{
  "n_layer": 11,
  "tie_embeddings": true,
  "lr": 0.000965
}
MLP neurons of a small language model. Each row is named by its layer, matrix (up: input weights) and neuron, and shows model dimensions 0-255. Each number is 128 + 24 x the weight over its row's rms, rounded and kept within 0 to 255. Numbers have three digits each.
After each neuron's rows, "fires in" lists the words (lower case) most often at its 100 highest values on Wikipedia text that the model never trained on.

L3.up164:121114109132148105126136127098077102157107109083112117111123122157167152135108099106087122105176136127104137074164112160141091163125108137112126135120157130107141078131148108086112164130117151140096188107135132136127155106141154117111177126126073104123137110117112155141112121121118153122147118096108106130117116140073117126118127110107119135123155109133115182126141193129136141164150165140144153146069110115126107086122114160116145135128153111156145160140135128125116129107132110147115089101126143146178135116099123082105139126147140139123196083096085151136149141085140117125149144136111120126119127134130146177091108165137123121153134102084164151150145156119138144126127115130112141160118121148113154098161101134151124108107152101141127154129126120116139152141104114
fires in: "to", "by", "in", "for"

L3.up1602:127140105180167147132102133110086161144149160127098129139124149117099147079122131104174082143110160136086119111153109159114122184098170118162133120184170127146128113189187118117128111132134136157134106118157101155131150141152154125158138105150144145113130102142130146122114099139112168152181141081083137114123129124112116148111125115135174103145131146123122095098143161076054164166121151129145112132108150142171159159143138131129109142106104141099097093120156157141111076117121113137102156088131149112145134109149115149141114112141127139099076140131121130109139142093141143113124140132112130136135137121136116152135196095167127147154103097108125104101139084130118122161111105129105160120115099129119121139098098113141173077137150123098103101118160093105134163076123140
fires in: "the"

L6.up140:100101139155134147134126133098139119093125154131152145093124144099098162125143128136164130145137138094140134142114134090098127153137142127186148128092132141138128126139111190123168091142133083106108099155178133146120123120150141168143125076141140131143092087147125184153093112089103177144124147129125135142110136120135090135151060114115141104122155156134125141088138087116141104109104130122066136142147132127180187181086120155102102115146119135142165124144196142150103147120123117132094136124162185134144127114122157141128141147157142130136171119146122124120130144097136142119098143149134080092142102154101088117135116101116150148135090126156160153132125145116127144153113111106137108151168075106092133099090134104117117138115157119133139183102101154118133100163122130
fires in: "the", "to", "of", "at", "from", "in"

L3.up419:103140144157128111107104129130109145149106142117120123172143110163130152111144064122113132143138096133122151163128158122141093175099144115107103111180131133144087115138121167135140159126107159131129117149121165191119133139110132118132084161130118130135106090109094133111149125105105122104151158161118142134143122133116094145078126125111136147120142164115107104124120126143127131145121113166109154154133104112112113111114128154137090157132123139142155170123112102133128127090134126124115147097111161182123124088143133146097152121154118144090099165128169118106125132137135159109117161120158094134124095120107121154115173135113144177135124116112156164125073095161121150149133167104121131105136152107178151116126171153102153125124180073106148114124117156104127134162097158
fires in: "the", "in", "from"

L3.up777:131087123125129138132108079141166128103097127084127132118128128148168142132117129151155090116148102082117104141121123116118090075108126130116107076150146149145123108136094126155111092147120127113171150119162108171109136103089074128117128124136165176086085126103165129097128158151103122130129116107149092112144123118131152146171168114077172136132110129132124106077124184135147131134136120092090133163129120141106118143105150128140125151110092144161115107139111148132079130145156140128128122108110145132186124125077077118182122137096135087175140152132094120098125105106128107114147152131114139111145101128130104079149106131114139125125153073207150101136139115140133138132147115125138106147091116100140085124115127145165130114145165160191111131100126147097140134171133111
fires in: "on", "with", "up", "in", "down", "about"

L6.up633:125127135101195176148129089105104128135115147118122098140082153116124136144128144116142152104155101162137121129140129145121116113118112157139113134128154124147138122129133148143117130181150141135143129110091127146141125088148131106172137143125137129088140132129133137119167140134138106110142147115113119116123140143121074136149108094130098117173130126128110135092115165106099126128146133139137117122114144163110136130068124159159148108105122168094103107134126142093153145148126117063125153149125104135136132127156104172129161128100094129102098159147159111121098138102099166166129145140094092150093155156110180122106149160180103144111141115138108107147171047133140105081161140152104152145109144171131121138101093121155133140155146167153079130171114156122110158099117138
fires in: "on", "the"

L3.up1984:127160112155125130124102144100138128128180116105110145179114136132090094159089180169143095150156134116153112110104113094136148128183099113136126093096155164157143098145111126129136146145134095141143118141124091157057111136185145116167101107156126153132122117144154149108126162115142141194127123109110100156156120120081185115113147122121109154121105141160147102118108150186146118131130159108142137117155134088112101143140096117125104121092102113148148143112102120148126126125155128111107098106122138126145159158136120136138146108108164133140134107132122156148158135091176109138120153125118136104122124123062117150123103155123113113109146127166146090110149136173174123183164148175136112127143125103106145150105110123135140112132157079134126116139135164160124143114134126
fires in: "with", "and", "also", "or", "of", "sometimes"

L6.up1889:094138101100144169100103174120157107145095149129124112129110137104148165128127155174095111098157127120138121132092152101101157115108088158122113152148116128146087150154146141142104110101095131080105142126158102104109127081126144115154118110118152140127100131127125129126110109117129122134124134106164128127118085151163158135163105148137155120110156153157090090114136139096127148135124137090128117122113096147118123129127155098109137104134103096124139111116181130177080157113160115124143111171088096082163167103137139117110136109103124060152154177127108121149142155147120107072088141113137132131134087145112109138146108163153103113118152134129138131119111097100080142132154138118155130133154141136091103157131131136140092168100100101130135130133107175095099175159107163
fires in: "in"

L3.up1672:143111120172128111126117117128161145144129118136155172161131136157108111143114119181109094079128139128155142154110087127118125085143160100186107111139101072133135091148156132147142169170101150133159113141132119119134182132118108108089118112111129136157143139138126160135162151149164163106139134139131116180127104175103161126156137161116129130085093099125110054101159133105140081120123131088127111100127103175108102124172155114103152145112080115128104165135127129155158122093143180170105161131102098122136101136106153140134117122112125114088120132151140173094115132147156172150147139109141101118124127156114195130148151141136147117120152100106094126140136139125110117166142107102143109121115100087170138124138169127118119151114141080114121165110133170132124146087139156
fires in: "to", "not"

L3.up336:112134167128135106100102102100143146135170143143139126103096113108113125167148084155146130127108116139105133170102133141150113136159131139112081125145142133147126156121142097088130138114129112139179122119150149141139130150140121120138071154156133150125105120188105125119132144130103108061138091111157120133105095109115121076142182094094107098121185073147154153101176101143120124125136148126090143183112110120111125104117161134105103143137114152118144129122112114099132154165148107138152161140112103149152113121127122125065084114088100110146120122107155113107139144144146161115135152154136144122154101131119108156115190118102148118169183129145146178152141118105095141157171111176133127129129080131153135162120152082133128103134127075096118072133140162108100157117094121
fires in: "as", "from", "to", "of", "that"

L3.up13:123065164157115118170144128144135118124121156091156126101147117135101124118143127149103127118115112142122121145094114107075146111114109125119076147120114123126101086156107116119126124101078108144121134119139083110140155134081170164175103120130186126133178116118141155114138090128141114161143130171141157132135096165122125090146129115174132126107159094133145099115113099160149105126123116130152083123126140074079125090115142116102113097115129161121106120161157110156134135094123127129138142160137149102140104106130102138104152160084139081103141111099101112166104128140110106095151124131159158126126098092154151153150168153122107143126070135159148101145141144110126147138147121140111120169121119122130124139156191130099164130109135135100140134161158142121139119134104158
fires in: "of", "to", "up", "the"

L3.up1392:135103116119080120141123149129129122097090094071127109141112108159135093130141123106128078133142162142131147135152111139121118132117160094148110116136141177132118092144162077170186181115122126173117097144117128150091136135141128144107116146134131127109105104097132122154120140094072139167119116080131108145120109096115149161090141152119135139158117129117169086105138149178158138110143153140117104131102139126150116134115112091143109110114126158145088135126074119107142110122135145074143156090097075129158127100124143159174174131125099133129154134133120158123188142106110145180146115168135106093101127123117150133142110055162139082116152108150150144116128090098134125129124138106112143120117120144181136139113112108115089165191099147123162097148163123100119132143108137
fires in: "of", "his", "its", "on", "their", "to"

L3.up393:162126156137126152085132128123122088134191102145095110155174117151095161118149143145075121152118113096111129130112129132120076114130114103160146088122148162111103151130091140095105127141140110094125138096105099119104146157202117114132178089122172171152113162153154159137150130163156188181120122146109128136142103135131126146137138113153142143145148152135161128117102115148132098129177140143158106104121135118093110098120124162113104109151113131092143141126138096167112128098112093173105167124118161147151128126145151159116138125140157134125134098118129125110126160128090121108085147123105111098128125117098112132144134100167120138079102112169137140140105097153152094181145137151127124103122113139124121171122120161108066113129132108122112094091125135116124153118143175
fires in: "and", "or", "sometimes", "it", "a"

L6.up1737:111119130135105107191166108146117122131120133175080080155135079156112138146204102142114087119117124118092152123129107191130100163116125158113135175116100133154156152162137185101136133174171144122160134127130139122135119108151129091160143119095114112117124092105129117150148140178125125170103123084107137135146175111131136131159127124141108088072110158144116107093095143155151138113126118083205138121088103143095137087133119162066117115066156130141130146146123108146092125114116103144110143127110113132164127112093153109113154161129139095116120141118099158096117116134137088101095152158177124150124085144101136141126171162103155105125142146090116146125160117160057122126088155104154121139113138180163160142140106130119116147157149111126100099124150160132116162098078090
fires in: "in", "not"

L6.up459:104149145130129104179144064135133136102145113114111134134114042149101161144105157104098150127181141145093107144099138132128110132152153117146104190108125129103128115132110152095126172101158167157105152117123163111160125132142123096143113134110119126098143147136135094124114096123104144143160146137112110096108115136102116134146139125126139062107118141125118113144167109098105137125137144144119112136103153151143133129175135148087100116143080105141098170105104150167097123160147180130119107136127087171144151060123161162142162108145142098130122134138134111106155139132140122120106110117120104141100117140138111132110144139140127132110128119150125142126180149127155129109149119105122107092147162150134119134128114121144124143171160134139093145109126162133141136148138105
fires in: "to", "as", "be", "is", "from", "in"

L3.up888:121174096126123127105098116092157112121155094117154096120145116118134120140188153173124145129109139123139161155114129110106147135134136108101123123142123114101120139130101092085169118092140102137136130116142086120131138094127132132145120124101157093140132175135148148081089138128108130152137118133104133144128110116164108092143148119123154116152115140087153087168134134134112121172157132125148104131099134138133151115092098125107114145113081137146115122111105116131163115130073134114083136099110095117160054121132131134150181162125098118140143094134086120149096193129125130131185129118132111135135111112161101130096144131122095135157161148161118102143102099152109105133146145167090122142169107143159178111134161137115096160097094159120159115131140123094119144099152124
fires in: "of", "for"

L3.up2145:124133136127147127129116115151141139106156154116103139103104119120082119102133136098097104128149123147132115161158172094155107122124119139124105146139133128137119126133161113193165094114121137165134135110112103155130148147132139095099168166151156149122126100112137148154084098130123115160149140059119157118111143152136131142124102155166123114114133132109162136125149123095092139141120118132099092133116123169138149070112092160129139137111155081103128108153128170103095107082159126134125141126142188099127150108124129184165126111095141133110117129112095143153130066170145149120116095190103155187177114174130087113137128104142132191146080083106169109101183160129169189113124150131125104151155115079130125143131116165099149091105123121109097134116102140106131134163102102
fires in: "the", "at", "from", "north", "yale"

L3.up2027:089166115145106090129112087164123100112145113130133125145133164117085143111096116126097100134121146118127105125138115151095156138136174101068111120162124160132124096143128105155140139099085133116165165159086151113093146100150132134149148107084090114170107163127075105120133157095150171139142113106125086126087116157145150110136121129098143129085070113150137137102141152116125145121120156107133155139110155115131184162107129134146086144093084120098119144108146113092112146146123140114117130136104122124119135121122138144113151127134104149147112122099166111158144161115158121119147164128148120103104143114123098141110147103165092118113094101094166122161106107114142134128171106112104166099142115097140134050146151078122119121099143101084121096129134170101127133153109105
fires in: "to", "from", "for", "with", "into"

L6.up188:083136040120101121156112170134146106141174114125141130155129110167115121154117141114121103125149176161084162130140110151135131111145168142130125108164103117122143149167121119155158097155131178132140142108154144137108136099140107143125120112087119145109128130168108158125107140132122167108122097073106093157074127115110134133130124104153170110131119104171107085099095120154143145081106097100099162111097138123107151144112141083185138186107112125122143146127097161121107124131138141125165134106103118135095137095130128123175093114139109090106167121113104167123135131119120137123153146105126095104152130172101126130138162137131084117125141109109182151107168191170148102101130137142144156158087162113108126159100203154146108140115121128097145132089165101156153132101096114
fires in: "to", "in"

L6.up2240:106103121091098116131113104142161126120114133116091125099117143153122104123157124112132123145124099164095091120121138123101145096122167159085130119131177100142128173103102168138135101089178132157119128081106155145130116142110126159146131110125082146152126115148119143093111132108163144152089152136093102093117107140129140132116133114143154180135134152143159124149151164149143112098143116156087150114117125151146168102108115108132098123106094133121135148110131135127134147129102163144171126138141124133085155139097145132129155137174105106124126126145133114153168099075130159147126135100120122079131114119116160141125082139138111137208123113159149124138133100125148134130094166099098120082083150105134128144139157104131120142149121133119162136106128136104065167160133138
fires in: "in", "from", "as", "died", "on", "to"

L6.up368:115146047137129146103155081152127127076159121120130185141135156128078144108145158135136076104129161118101165165138111136109104112095112119110108142133142159127112110146116135136102123120150099133105156122141116183131119147171153120177114137101172140158133155136100163098104151148144132127103112103139175135142127103085103140135165173093139104139146124132121117097115132122165175156094133132179094089139104164115157143115086154114122132081141125116107126117127152122134104131169146158152146124105119104160108124119119129115103106145169160152145122133127151131148132164162121101160114106117126056157181134159142159120126108056156113158129121153130167153136095110134106086158125134078147131140145152112100112131151154140122176113129156112103154107129131127157132120126109
fires in: "the", "of", "those", "and", "playing"

L6.up106:101118141133128108116104124109153136125133094139166130136123146114126150052112131088193120140145127131149107110165137130118114078111145124124108118123111161160139131122125141123139136120097141069133136143120132103104155113085144129123178107145132078126122141112114156136092116118153120183129127119106136117105074116134090132109105108106128143152119101112132112097155134131115126133132103108091070123168136128140096159097119119114121124109097183088112120123166143095134089116129134091142118104106149115130155165170138143140145120126124157143125118140133127116198129135142129103142141134115110139139135192127180136181103151137101116096133121131158099139123082119135129116124100115064103097120125140133156113080126155137147116105121174099116114122118124161118131138139163
fires in: "his", "s", "the", "of", "her", "its"